Weights of a small transformer language model.
Architecture: LayerNorm before each block, learned positions, no biases in attention or MLP, normalized queries and keys.
MLP neurons of a small language model. Each row is named by its layer, matrix (up: input weights) and neuron, and shows model dimensions 192-383. Each number is 128 + 24 x the weight over its row's rms, rounded and kept within 0 to 255. Numbers have three digits each.
After each neuron's rows, "fires on" lists the tokens most often at its 100 highest values on Wikipedia text that the model never trained on.

L5.up888:155118134121085101118146129144117114105133138134115152148172152145095159172132105122137133172159154114092144130132130131158111116110142146112143130145111123159140132120091088128144161143181090136110119124154131109156150125145088125123179121133095140132103167138156144115071109076113135161121160119100100103086130132099157110130131175102083124104125141132140115081098129139078170168141141090135153136179127107155085152139126137141165104104130106128112159111188089168104089141107129172106087128174151174121119145127138101174113134159112121153138158131129086110111150116073138122
fires on: "s", "ry", "ie", "6", "9"

L5.up1001:121133114103111120135114093174162138146116121144141125115178118101075142110115109112154151126132113146169081126120140127115114139085157125095125109157180151133096112127100122125129106109151088169130124109174116128144092136162107168162170123141113111155153148119101153139127119112153077144126098162123112122117137138165101121121139141111091129126148083079132098116151126175140109121142171120120108103148130131102100093123124153087096150113088095126164144153129153157163102087110112124192114136166116134130161125067132131133142156109153129106129119128085130109135160139123119136
fires on: " |", ";", "te", "ers", "ip"

L3.up326:116110131130136109145090119148158093128132155144153104128135151146126098179146110131124117146117115084139130127124156126120095127145061090112120082121136132123101128140149148165144098153112135084106147147122136123131130136106095097153144100122120132161105121138082143157092121131140089075188126143116106154119105082144143124121138141121099094131111075173106127154127167122151119147176100065130156127138197115121089116128169095115120125139092139152154166134137092124122156099147114115097156163122118168106092130133118129146114102122102144132131110133126111156144163114151130164
fires on: ",", " he", " to", " –"

L5.up367:162121141119139106140131113119137122130124123109096124162092171150162126144105109168185117131128117101133186111125121139134140080169154144116124138119132100147142135121112126146105109149150169183100178123133114094164133147120102139131134163104164136175112126141127100126122168157129147174139108101151069112139128132131150138127144127113093132132107110171115080136110111120169110122115130121139176147143154133097110130136107144063104125120152164106161171148138106168136116143117102126138158105129098132114149126092164106168111136144155101178092118152120157160153139172087154160
fires on: " Th", ".", "red", "e", "win"

L3.up1826:109083092120152163155129112150130090119136139116157087117146115126145112142139139108136128130090138141119118095114131136091132065127116108153144119108067116147123137171097143124143095147138155142155133141129153110131127111135106140098116141113187100138147111139151133133163097101096162120117137128120156120143122129150097141112086104132091163133108137115098119158167111121145198158109120120154142113118119145159138138085149093132110126120126140156120161128155076169153131122077164132135115129106120160142114132126179122129143115135114114153122101121136143119110171118111153109
fires on: " |", " then", " and", ",", " on", ")"

L5.up179:133121085126117108127171097104118139118097119111118130128163118156119151115144163133142134125104112097120114079102126165126130143112130113105114145096147107142103129107079104087116134140152140147117141149141142158147133125158108149151126163091125101147145143130128103147120138105131137121143138173139114110156169125165103059103050173122120149100128152122111135097178146179124131154113129148112096128125123160129111103134133094129068142115140098123134168081144113135145148111123151116118095113131142126152177155159085107131119119118193184149154122156122153148127150130161158130
fires on: "e", "X", "B", "U", ")", "C"

L5.up1257:132121133137151097133135129099129089094135125133111105092166129172133138100133100174127149147076162092120165152144110106158110155135168154135136166113143116161121104138100114114103139086123115149153141117131139122122156092148113138121137135132115102106075075141146126103087101105112163089152088149119167119127129148139136120158119125182137163084145131101160111110113125132122115111100102124159104161086157137114148116082103162168097101107098073152149159106103094127106148134120125134143137149137129115112101135108143131176145085118128160160125127111156109155121114096135156098
fires on: ".", " that", "t", " which", "r", "b"

L5.up1500:164116084106116160139133108149136116119127143144146132140169159144133156160122133112120139144130152112084162158111110124103099097119143121078108051107098178164115138116080146180152114132116124145128117145139097139117153159094078141154207125172121154102122189185094147158107134129096094150113124148127139135119135137083132096126071131116112130104138136118107138093145154138141159134135167066155113118164098123161130113150147134126173122124068149105081155162126110127153077142128146164094175127144114163117129102110135115159105137147127104144124163099100148128105094115127129173
fires on: ",", "s", " |"

L3.up1493:120124100130089143126128146162162138122109155152107156146128137141106119118129076073108145100129132104114091130139115161139059121130120230140170139131157131132142165103128115088114145163131081171150179106140114147148101136128146145136110134120142118054188118115117146135125144128116120136150111175146131166108150119171110101103153129131124130112155120099090131127145145169159154154141140129167129144153148141136096111113155104135094107116099148121128078109172120124156119120102102128131136110113113091104133175102123142143128139117115151140122108146158145080132126132140139098
fires on: " |", ",", "bi", ";"

L5.up1749:147120148103177129139168151121159129140113137116131124106143144145163153128134128111153178141123143128165152152113134140144120113142138150119123136097117119171113108164099072145112128126103146164136130117124136122125126074125099144197112088074114143175047181128142158163146104126115134141109108111150132113115157124110117114151096162151108128134140081140109157123111139140127131169163136126119171075152116097113110083123148115144141148157123169164107164117136101128149171126161107138101113098166129123102112135100148129165131142110128148163137131133138168163106132125151120119
fires on: "-", "r", "  ", "za", "ire"

L3.up1283:099128098135167130134124131155151062113139122117152118145148132129146111133131166139151138128133101133092152118082125136106108144155133128122116120115107142154126128168127145103118082113174128136117119172111128122128197079115060115134118143144120144133160149116110098138083074064137122088173122099088166146112091139075104179134101124121079137092089149119091107121156119131101217153143109126138128128137153130126108150152132081126117111122111108130110136176133166166122120150155115109156124126124137152147136088124175131108120151150131084136121121129143141128108115156113156152
fires on: " and", ",", " also", " or", " had"

L5.up1682:189127109098108095129141131133176122093152180135113093128161119127081122143140122125119123124111125136102144138111131135110143128185126140138148112160114156112120136141104123113141123102136131132178111157139152149177089137084087161126116107126143164111094157099173121124147104102125177163132153197107104091107117125108113115126126143146074101124117128096132142160089163095123144156157140100152156070146162129103152102093121132125102133162100127124115139130099124138183134110062140146151116150147132148098123098060127115147106145139105114127133124116122139107138161147087118136
fires on: "z", "-", "'", "á", "t", " as"

L3.up614:150117109115132119139150125170104083117149144109105107133121113147161122145107134157103123150082128082111157105129126137158123115129140098129119172088094143116084101143135114148081089117128164184131163100123113124120131149113083143075119138163121127171184120102132162142083118094139157132107094092141111146120088119116140143130114101096118146113137157143107115114122139176143174151144084087142112113153116170083106159081105109124134112131124103124101160113099125149121118126094127146120124146128106101148091148118120155208119083140111106132109160121107118131117095143090137141
fires on: ",", "."

L5.up830:135145107127098144140130119143120060147127139068094103134182150095162100149103123118144135145132142103102109146134147127130096120118101123134131133113134141123115147128118109104124118143132126170106116193147113104080118132154095127132107106157129119120132134107105152137043095088155114120125084130140123114116113123120139150162113107121094155130116095143111122089159107165129155154131180081145100166133158131153094150130128092108115108102146114114106161121104126123115116137122072132159189120136155142149147153112085117149103135143101131125099110156129176120116153148123147079
fires on: ";", ",", ":", "\"", " 15"

L5.up1783:127129123162087122150152141175161145066097123128107125129132111124134143125128144157152100119147094096105146188127117162160110124145116135106094173127132154130113191146131133120124162153118104145130101107121114127143149116142101134149128195105133094126160133145123100087131149108116125129116113128105144156149114126128153133117137160127131113161138161138062152147133125165142210146105117111190158139172124123154131126132131070140115118090093148106111116126119079151093138088132100122152144153133095165111140093124127092135109109090101136138117144127089121124124148177145162111
fires on: "s", "ates", "d", "ating"

L3.up42:131122186100142157129131096143089110105161135163136168165174130172144152139118177106133137138117132100111101136139150133119120117148131102165103117140123119150081152160137132134153110110133138153148113169098119119150101137112105156085134099153151131139175089131123118169117160129166140119112099089119143122099150167116153124137129115135124156108107111136093070142130126131112168139108132078089129141142138108151118151120121129138121150137088101111136124103151142167156080110140136116126144141155156141140111086094112105123076165142131131162169123178143129203134168205109157116
fires on: "\n", ":", ".", "$", " said"

L5.up1584:179118143133106135140123124143130135150108137109100115086144103120130146114159112090155111115136128121181137142143140133108146137108118105133085094122056141142156129132085088141172140096144132125146118176152093178136093113162127151095150151114173126157095131113146103108125121075136134117136137149144167068113159119135101118108153106106081155115138127095098151113148137103090119136124144106116081102115150084154129121126130112103116112145140117092126146157140075107104122127103114120148123157133145102158122145148129129181116133104157127164116129104108152136166106126126142094
fires on: " and", "-", ";", ",", "one"

L5.up855:177159161110137085128082135151142110084086111173108144124139158148147115129128166097136152168079125161119104111115124111117143161180125125117152158150128116115118111121134114110094120112124133156085106150121112101132089119109106183185089103134141128125135133123135108126105133129170122144120094091122107113127171132146114147153182098138124151086128101186125148162192155134112120118146086133103118120126094146120097167123103184160116142135151153114136146132131099067105104136129106153149144114129156158147137104107113097138137139165109159132145091106121141130104161178122132129
fires on: ":", ".", " v", " ob"

L5.up1688:136097138112124165114112125132150117103121134145169128138154094111146134135113082171166144109071133133147109161108155144161142108162116099107110086123112154126156159165124090181168146106106128138151096106140135113139135105150116120135106138131139112133154127162105138081127145112166118155112114096059139083112137163088136144091140154101127146132082112131148098158143124134142146133088127077086118096128135176131132113140128130153118144129086101150110166156100093145132155139084159158129103154157127147109107107132119150133102109103111153138118094180141157152160160112145117141
fires on: "s", "te", "r", "se", "ge", "d"

L3.up1020:143130165137127106123090131120100143088090156156146143132128131193146126151149128113191084135115119105127141123158119114149151150150135113148102128099094123074125120159127118096127146135142141136152093151080116106176147105118151135117090125164148144113138120146098087169094136125169166135143118132139159075127151107117131129136183095154146141110163099133123140184131127123084092159123103136149080090133110090110138167109112115135082131119095127130123135102153100143119127125123117147119130105133110152123096133123135143124150148134111130223116091114132129125135132118145121099
fires on: "|", " as", "I", " FI"

L3.up2002:121113118107119129133085152180115118142156138135155125123135125109110138148147140090115128128162124090168126155124130140122116116137135099097134132103106122153144088153131111129125067167129114112194150150106133119109162162118084121141125104119124153107140120097114143148086145127147125132155132165116145119113186102133122099134128086104075097094165107130127162113119127141163187143148109100131155141151143162101122097144122146119129101146099151141120133150139102139100120154156134116181149148157123136135126130137134120151117112136123112180144110153130150081119139128119101135
fires on: " they", " |", " he", " to", " also"

L3.up992:155129169116130108121146157121160122134145136097094115130144089121138144091152055132091098149092157161134158123106137141132152069183163158140104196107079101109100177115148113144102165127136117141141119098165124141148109140102141146097132084124165178145120151155142077130149100117140176149123098147081119124117126146095093132098115119101171175095084130137134121135124099118159119118125133150106164124143129100103130132154156168158136088138072089149123154160116165095132128084108116126146107110142098074146139121150091145163111115114111103172151125113178118129104144137127145128
fires on: "st", " at", " from", "  ", "-"

L3.up1486:147148121101118125138148139118148078119103149090125084144122099123137132116086086154145134119133128117162151135112103130137113132128131102172128121084129160160128146156118139153159148125148144146140137147110113090134158160083049191104124125166160132098139082136098153153133154134117136106120145115150175139139121120100102148141115176126141105120087137096111156100144106133131156140142147146142113150116118129145073090156067124140125088119061140070082153129105083144095122166141094122141152124098111112140173147086146180107153130140161107103107154109118160146121096126096134134
fires on: ";", " and", " located", " including", ",", " from"

L3.up1139:162125119116175130142118110123113138130119140140160132106140139121121124152081108124112132134109129128106152103135136123129112126131115173127114139063042123180132090146105109171132138108092159148100148127165133125141154144137116157112116165122121147145184111080088127127147095093102151104165135116105167151159134123142129146110146124134130116125116152115149116160134111154145119141168115080163119163145126144115155146133149110151114146091081149088129094131139134149135196110135155119151134167110110125132088146137132133166149144062086108137120135092118149151204157168143088138
fires on: " |", "  ", ",", "ti", ";"

L5.up956:114107075125094137148125111106159148167091110146154176141111103151125148117112142163122164143102086136137090124177122168134103127104139176114114151146094146155137134152115092103140134139110177122129168133126174151095110102157092122148112123113130111143150118165096138099127097151096115158144106121155151168128138133161112103115083131085146141084165172105108105099131116137093109138109122107098138136079164151127090169114148141110122112092120113106086179148119086145105108119138115153126125115145111099123155180190120138148119158114113124126085128116124161153100163143135130136
fires on: "e", " |", "a"

L3.up90:091083113152126159141121087123169120155135161144158113121131094122122128122129112143148172131121114119148119115116155139109161073148122125119128122121134116170103149136130169089137119129127118136151134132140132081102138127093121143093134129097187132115139150187132176183111109118133135133132157120141175149119156118144088166120144123114126167143124104133116081157168134142057135137126085116099180143191129105114092127159151089159135126123117146118167119135129121172137126108151132122148126161097138146099109140116123131156149151113131102119132096148146139121174144137118148119
fires on: " |", ",", " and", " –", ":", ";"

L3.up203:139132107131154119138133104108122149130109098104123179112091118174107111121142125144133150119101117142154136106141112160073092142153133156110108167094128114198129128149049128096177157103133131118122117127111154154139131134154105123169128124113138159093100177148126127118132135163112132170112118141117136144149120086164123113129157185136132106123166112169149157108128153117109125112138105130103133132098141133160086145128109103118134108124146118107164168137099146135151143098099111137099083150137116149116144125114123086139091135086122105141112137110120149117150140174113114114
fires on: "-", "th", "e"

L3.up540:203122145159149141145132086140110096136117119119126102149145121145130162114156140134134117109130148116140111102098155150092142164104115086146129135134106118113126149115149085158095070114134138149109141149115123136118096138102115136106120117181111114130130115094083151130073109095120165098145155109143137085109138138151099139144097104125064116132131093123146089130122138102139127135092127124144122053124136141108136140103117105143129106127132108149094130136185120126077132148125147133123147116149132112149099100123128164144139115124154124129114161122093124141099112144095094150
fires on: ";", ",", "p", " and", " 1920", " 56"